Weights of a small GPT-style language model, trained from scratch on English Wikipedia.
Size: 11 layers, width 576, 9 heads of 64 (1 for keys and values), MLP 2304 SwiGLU, vocabulary 50257, 110M parameters.
MLP neurons of a small language model. Each row is named by its layer, matrix (gate and up: input weights) and neuron, and shows model dimensions 192-447. Each number is 500 + 40 x the weight over its row's rms, rounded and kept within 0 to 999. Numbers have three digits each. A neuron's up and down rows have the sign that makes its largest values positive.
After each neuron's rows, "fires in" lists the words (lower case) most often at its 100 highest values on Wikipedia text that the model never trained on; "fires on" lists the tokens most often at its 100 highest values on Wikipedia text that the model never trained on. A number after a token or word is its count.

L8.gate764:417607465468551517514467442476503465486536479491433530501470500520484487488500555474533460471496459552466522477516482516459507547518454554479519473506492475507471503501566502505542532498409592491509531527422464521512424523490543466505509526479541447452479499508574459582488478486515494482527457446458527492522453519541468484473485511520373535499492473466480466505577571496480524531498453430514612532463454511595481532529467551445488459486545541519566499522529476500495415535535517459508552535429569499499483487544548574530520513510486506551464538500528538443512517449459475524480495481497474463508522545583379453445494520491467490462476465459457546482502491497455459509504508515548485510546601546541440426430505472507498544508498489564516545508413457485438548549474493
L8.up764:494546463551528563530539493491488522520564465484492533502510495566490535495521502539564506499510479472473446497555488466514496450483522522474596485444557508424545511521517495489585417502526585530494482513448470503490469503490477472484547471404528441440471486490509449542458464473517516425461495481466540497524468575495456492429504481450463496513519473496454460580526495503610537528466510441481530584494412458624466474543446477383502545475485543518560528479565502506592486514512506504532505472461543527495485437534448558490561515544458479503537549507530517507585512486541547487488566469519458463498508481504500521500473472576467494485515453477493527455546500516495474502545583550485509446518537444549477479510515545513514532528556531492554495556445456493465624501533454
fires in: "as" 52, "along" 7, "due" 4
fires on: " as" 47, " along" 7, " due" 4

L8.gate1481:485437440503492439475524504505506510514486495420501459486495414486468441520477470533488459506572466482495463523536507466398477556515520496500555525505547484541586484471471494501503482472476488464459476487497504529539518516526494556440441422495478442450507433490536465480454532447517444545529524430507502465488523473503508489552484448463485534433454479521472562460521512440448428505492450491494476528527541527490487462448482472587507548503510422550479471529481505481494480546488465515497463530530526516515477510550526410465511540517515500574557588548484505507469512563559505559546559525514569567423470558502506520480484463537464476443492534513556459538526535481508570432607529541535530503576477493545442521484505468462469541546530490513530490530435564457503513527426485
L8.up1481:535612476444432481521480584498494474524548498482470503627509389525437530550417526514533509559552516484510430494578430471401469526563539566494473531508466508486485545525514465447495442487510457453490475513454519522548502506459539626505416541537441558455544462502559521503453430591485484481541533483514511442496447504439468408544588522486494484533435503483432491495500531543500499565521455538510493488549576490459499499512514438514505458463569492457519522473532434478563564423523499504428478489502504519571445494500521459527511522545477514514509557497492531428439501413486466483541448516501521535521452503527533455491485527496545441544376513556526510583462471500514470432598547463468431522526475540547426514587499490491479506555478496533590499476517533581482490548548479
fires in: "3" 16, "leseurre" 14, "2" 7, "4" 5, "twig" 4, "25p" 4
fires on: "3" 16, "ur" 14, "p" 8, "2" 7, "4" 6, " Tw" 4

L2.gate202:508517490545484519419492539514532497527388468510562482497555347461498537479464501510502458472497522496531501449468539561426515434484563488504423469481465456520474393629499543527491526573524510491406484524505491581492527514567512444460397423488581567430480471522524489540495511485439505466489503445538493506497475532459511528443512539501512491535508485497482453499586573545549523543541516503515519568506518545598492438436562569479486454607487565444479521522475535491457470498502502551490530566525474496480557483453549571475485553530485495462565556532494495554485513582550413514496500552503486520558516535523543561481529513450543486512473505494445489489552530553496476500504490509447481525538432520556456516467511537560542527537492521464461502453553527481443433561536456
L2.up202:485562546482452506487545512520502457506458452555524439463496371456516531498519482543495505458446554551486397509523505498513604499454564509489441510539541525472538451523530573510481481527486486426503543487508517571510527605528410496456406531487519550472454442498513547520515464468508494486517504471514522483504476518440480529540489521495397507483393456495458452532495498572461512460496556511543501551517554572599446455470487515533514487515415445486518507507528515534431495496579489540550466502542517500485546444535507556503493524466466529515497609557493538479480483455512440420487521483479463451503507509469512504548487498493522441572512520556572504466502444454554495493495511529530434483512459529546510432507504542499522483425439496484467445445512510461456484534532514
fires in: "3" 15, "10" 13, "5" 10, "2" 9, "9" 8
fires on: "3" 16, "10" 13, "5" 10, "2" 9, "9" 9, "o" 7

L2.gate1731:523487515505459453491482499486544468424479481472467488496482510572516521544393559512578512519476551485565532549536575442558509484473481484455457511525528525501545448454523430450549513487475517503588508573514519523554479532566519445469544522487438474460559483520550459498522560562444481489478474536500529510506501527510466506438524499570565505460563560455544517427515499489490514515453477471525563480427544491482514557484508489510492472521508484518460539483543413535558479510529548500454486512531585453505501384461505537475483464509524503479495451473467531580512552516497510485506497481541457505481541523490517458520535532511468399514552494514488449517530491534543465465502518521523474511463487436473509550514537453557437479388456562531506544433484489542529587534468517
L2.up1731:483587457462465441500496559490541519411528472483458445531545543606538482399433481439540427554528483490560538523592432444509488469446475498461528489533503526493464505482525454521514575497482546484497487449523467420539497518461501504481525505490499434522532464494510511502496551496549560522493488558550572548499483528465538524502468479419481564494583547522534517538509438500453455470481516485491477451466559413426486566533508531460437470508466523477470557510449498439495471499523551491420488476509549490553507477497481496546414443463559511449495473554551491509536522539511539469498503492514493469531434489476529516498569509391402473546563480482494506476554489496429424566415491477429477487458536506514457557492505533454486464518509549499465557506510536511488479499499467
fires in: "of" 57, "much" 23, "some" 10
fires on: " of" 57, " much" 21, " some" 8

L2.gate586:451531478448420501469525532551492444508451480466452514489478527438592478466445516532470490537480424499460507516565421443405519424544493475556479489514506560523434559443534533475513533505508470607501478488508460483451491533476535473569508483585519546500526510530538468502504449498485588528377535509541526515476526534528524541525520414554515524542496473510454541465489557497495455496500488507532515455516466444554578496498511541597494450486536518495528562507464521549576587499458515459448473431540462478498476492433505505423488473482539530511476452552509539515502555428453469495459474418540451500529494464482540514482436549483445522541498442497453495580516573436474425556485439503503537452510513530446482437490454551538501566504363560426519494547468550516515532557518536
L2.up586:464523515500517536506506498507545492474553488530447475382542509549562466527510544572500456460549513526513551493541506540597489491518505417527559457479545533453483591480522528519525530518551494518470469502492512452539492510512444528463483511594464460497536487443575334494481495513522450516468452430536532475423504528455509564458521558437514462517502500564408591517496586451447415440496503506490578497503530511439516462482354490556463507517524513452559541502497480458496474439522539466474520471481484508501504518546537473522556521487531454504531459511506483539489476466480467471526521511482472533493468443495526497488472504521492610479468495521509544522526532534419488503481513482504476475466542541597433520525428488457493532462473488518569508497451554500435533508503524
fires in: "that" 32, "1990" 10, "2010" 8, "2020" 5, "0" 5, "league" 4
fires on: "0" 34, " that" 27, " That" 5

L2.gate1429:476560526444535550515564503538497509520527523499533532469524480414526546446543506499446549574515515471496469465550486476556539537511479471485450538525529541482530516513424506492433481502489527457500497483487501519452547513498449536524536511490542523512473443534546511460515529496503475493510490509493505510519538524470466562498525516534581536633538435439486507547544531446514470511452492532578610502460519490522535457481536444532471496531453394528477470522534530545413488505434512466449510453474398549486503575503536538482509488386493488525513553519639479459524540460538532535499480532509533512530505549538478492510500529568490536485449488477514466465513482468536460539443535540522539583513563511483519538572546497498530534534460473468497494528472519552525462476541476
L2.up1429:510468529432503542512518510440520498474536574440568587538421487460519527434490479507472512490448464514478491566504536504491483477532404417491474456534516454484527507434498473571537482500558518581574476475498480534509525493521474535472533530508497474444529579511499522422598513491505509488571476609531483473512553472443496517400466547500494489515516510396507450522497501516553471515417585503548498469522414485493548529503525494554443527532534479518521496512505458498521477556510496538421518485492507559534528493480485522560501569482464446503418542517552495516486469513477466467588461437522556541491517497542443535464486497543499523460522496455439521497525563478504474499425585436513498526521574546471555449586422493481499506549350531522509490474461473502524508517533511
fires in: "0" 34, "2000" 10, "court" 10, "2020" 8, "2010" 6, "1990" 6
fires on: "0" 87, " Court" 10

L2.gate2199:493513446507501448528518505516441491496457485489494625506450553506540502525509517525454534521434532526471562569544468436491543442487501539470485453472482525511486530488489527509490454484506500511426524535401465486519516520512550473557507374595511528544479474512541551463554484461491487520471462458512510539495491619499423509462438500581477491477524476504489504439458507452497465600494507490562496480446502490542522480499511526496503451549468551526502603521503518485546470537477532514517443510449430457561550536451456471461447471449492544497502479494482433592500570516561549531488472462478452501585492485555489528491471492467442553478551505509518502473562539504559491514512514486493526533452474489503473510544446490477496590549501507471432420521526566485497453568475482
L2.up2199:469522476506445497491503436533470520430434500530466491498465499523521418561511496535470562505486498516463519485471530501516541500513510436499517476533561546513525480512570484504460462496497486526503489499445482561523455444496447447476517524573525513533522506457475531527525522441488522483465489442475576524495476510423525507566499522524512504461515451513481510487496529519576500461532539474497540500497491512480487484480507558580493543461462607515479502564588467522530488534454528519466498451501473442531558523461503454485453450484531534588441510469514483507498515481561564492456432483493492505512540499507494521498508575470501491540508454531455454438477549478557476527511546508532488502517423542495436562544472440445435562526448561541465450427530495551496535554512536
fires in: "that" 96
fires on: " that" 90, " That" 6

L2.gate1441:543454488468516498512580525544520494479533527470529529480497464447516494520490411542559507537499438498539545524506449561494477517471515481457563509459458430469532443494514508524498480442497504480452532547527495510499469479472545437521447451473561518462479537482569388626490447475435469514440451511559522430560490488520486528457475499554517516520468485554499588551517463498495469494521495468475507393522533500460513506348476508515514455517524504579528549524501530504588526457531507528487533511425476573493483478498457574463544466439549521563468500482463495518500517524580512469486511468493525433458510500536614463538487529576468492440541527436518518505665490489440413517500501510484514446499568453546479493558467534429503537463460426517518471491517518519479522537494528
L2.up1441:489512517562551543513530482489528607537465552497569482513495533537425515519578505470508524586567584495469505524579397463427542472500525491521506518517586476531563473478480534566555471581471642489548527438481523510466548478495475521534541538547437498508470490513469458501509519451450502503530570493507511565542506498548512530502498480488470489586506491469474529533488507481532515480552493483481536460464453472494494457518472536484486462460542426492498527515492442548514524497566545508574516455602568548458500553460443551460455507559509492572454575532543575459523465419520454498516549470513509488495481513430548529493518530453432508500537502463481534421624571481524523547498480537469509484539481464463473580507475508502472488495487490457538519471523449551509471520530561
fires in: "and" 42, "while" 12, "as" 6, "writing" 5
fires on: " and" 40, " while" 12, " as" 6, " writing" 5

L2.gate160:488445528604522577515527499476573414435493433479518544458529530522511571444512457461465464422465497476490521434490452560456465554536513463498506472463474583422531509516479512459504497523512434532509534523521434487431529457512518483544485504496559603442395444602552413458568483506485539475512558459507459501497500516529549517500504549402508422486528458483527475539492517521525548521548466460432494458485506568652531501465447548519500536535468482495491496485532537496516495506477501540562490552528536516500483469542475506501515504522529511494524503514495509489490528492482475544524608463495534531516514520481502503537438491504519485502472574500541417448512530560483480499539591490517477521452462520469489467408595508473456487526524529457563440519524470532507438504555356
L2.up160:525548487490508447512473521508517556569542477523491558525535499488520395475465493576487539526454519544531469444523436398496518459402509489527478527485543496457500459482516520512530491501461563445510538460501529521507477474499463463508454544482481521564477539496486562511469520368527515543553584494493461478485510489516477596490523466493489509500523542528473570499578525496444455516427511501525571497484489489507428517564556423517611473512482505505530489509516462487464487518499499502549523516560502414483444458467513447554386470515539506513496553528530534498479524460585501490522412548512579494485469395512514482486426412512529509494454515501491542510487511479499474520533437513516500448452502529552484473480503455462440529501519504496523515488510512484452580517505508
fires in: "not" 62, "being" 4, "to" 4, "t" 4
fires on: " not" 65, " being" 4, " to" 4

L2.gate573:503582509451491485511536503537473521458458540529544506445470464547486452504498534505461472515525479516468439503531534443494432458456462540490533480563548471466470509524487484467495493518560426496537513538488443490582508447502519484468564481524431470504550483529533427525435485469524459514476513528477495536498520556421574490532488472513530511510557585518439471506543537492518465527501437546475510603390467484463514528515507536508545472515523431519521444514553485469534536517512531537487477520498535443513496471567428474478502473564534545515510459520435527470392545522497482476459582485465509495566518489528567457486520441479456485507478507480487457496440499555560514531480507438420535567504522549486452566519480535571535514486526469469469487505491523501545511506537471
L2.up573:546555486479440490485534477571482597466474496543570541493488550573504494566495531512499480454530486504519486494586564482535519458506471513507541454519532416497521547510529499539520487546521436523521522549415355492542560472506536487456543499564448481498548491526488471470476421507491512530527582530505517513498491565439541459540486432479522475520535583522537491531458563461476451498492494523448503519513493478491535479504502473520512440508468444523523449526576562497418580467522503479448472522562549436495468509497447498499521525456485546489540462514512496471451497564464467490500553554495426472471493499542500464479563489477465458554545510478460466498434511530527485549440522456430481572482563496486513520477437558521515565468472440411437508539490494491545478462482508
fires in: "of" 59, "and" 31
fires on: " of" 59, " and" 31

L2.gate391:512497460528573466464530512548546437437524485511560510465483520508499497469475534503450566509497516418508515536521493431460507446489497437532491482591597523516456524438542419522505516479520512571515517487406514501433488527451511512516462559490486493509455526542576483458438531476521567536422534534426435504486558467426420563491509544526474522580512428517491469518489466512520467513553509492482536527545573443503505482600588461515489528451492463456485486522409502482506495532479491558532480479454474462579508427524503429519504434498528498490487538513538516522511472460499545504491547478488468506549530474522523479539489552484430508445458575458516456474497487501389475502483473423541522513501558591461520519543503521512477541506503519547510502572528543500493509455557536
L2.up391:551438476465508468556510502488471512536421498527424545497489492513533532512540451469536527463482526494476488548521528538586504456548428474527527512500392567507478480514469556540502550539502481530462487546547552517502514508491418529406586573551476540471511580542625517516493479517501462550505528489495516508487525509486551506539489487471520462374516486485505469532486534514506519478516463445523478498576511428465455510485498467525561515575539589566500473538597526518472549518427521458524393478454471454472517532492538514549498477474430513553452522490461477466479431512491406522509461476455490497438510444574556539587520516538562479444480505498456478459466485494450418510482502436528528520582429489483496477424593537490516512548481509468476484501559513502491500489503540
fires in: "1990" 25, "2000" 17, "2010" 14, "get" 9, "2020" 8
fires on: "0" 78, " get" 9, "1" 6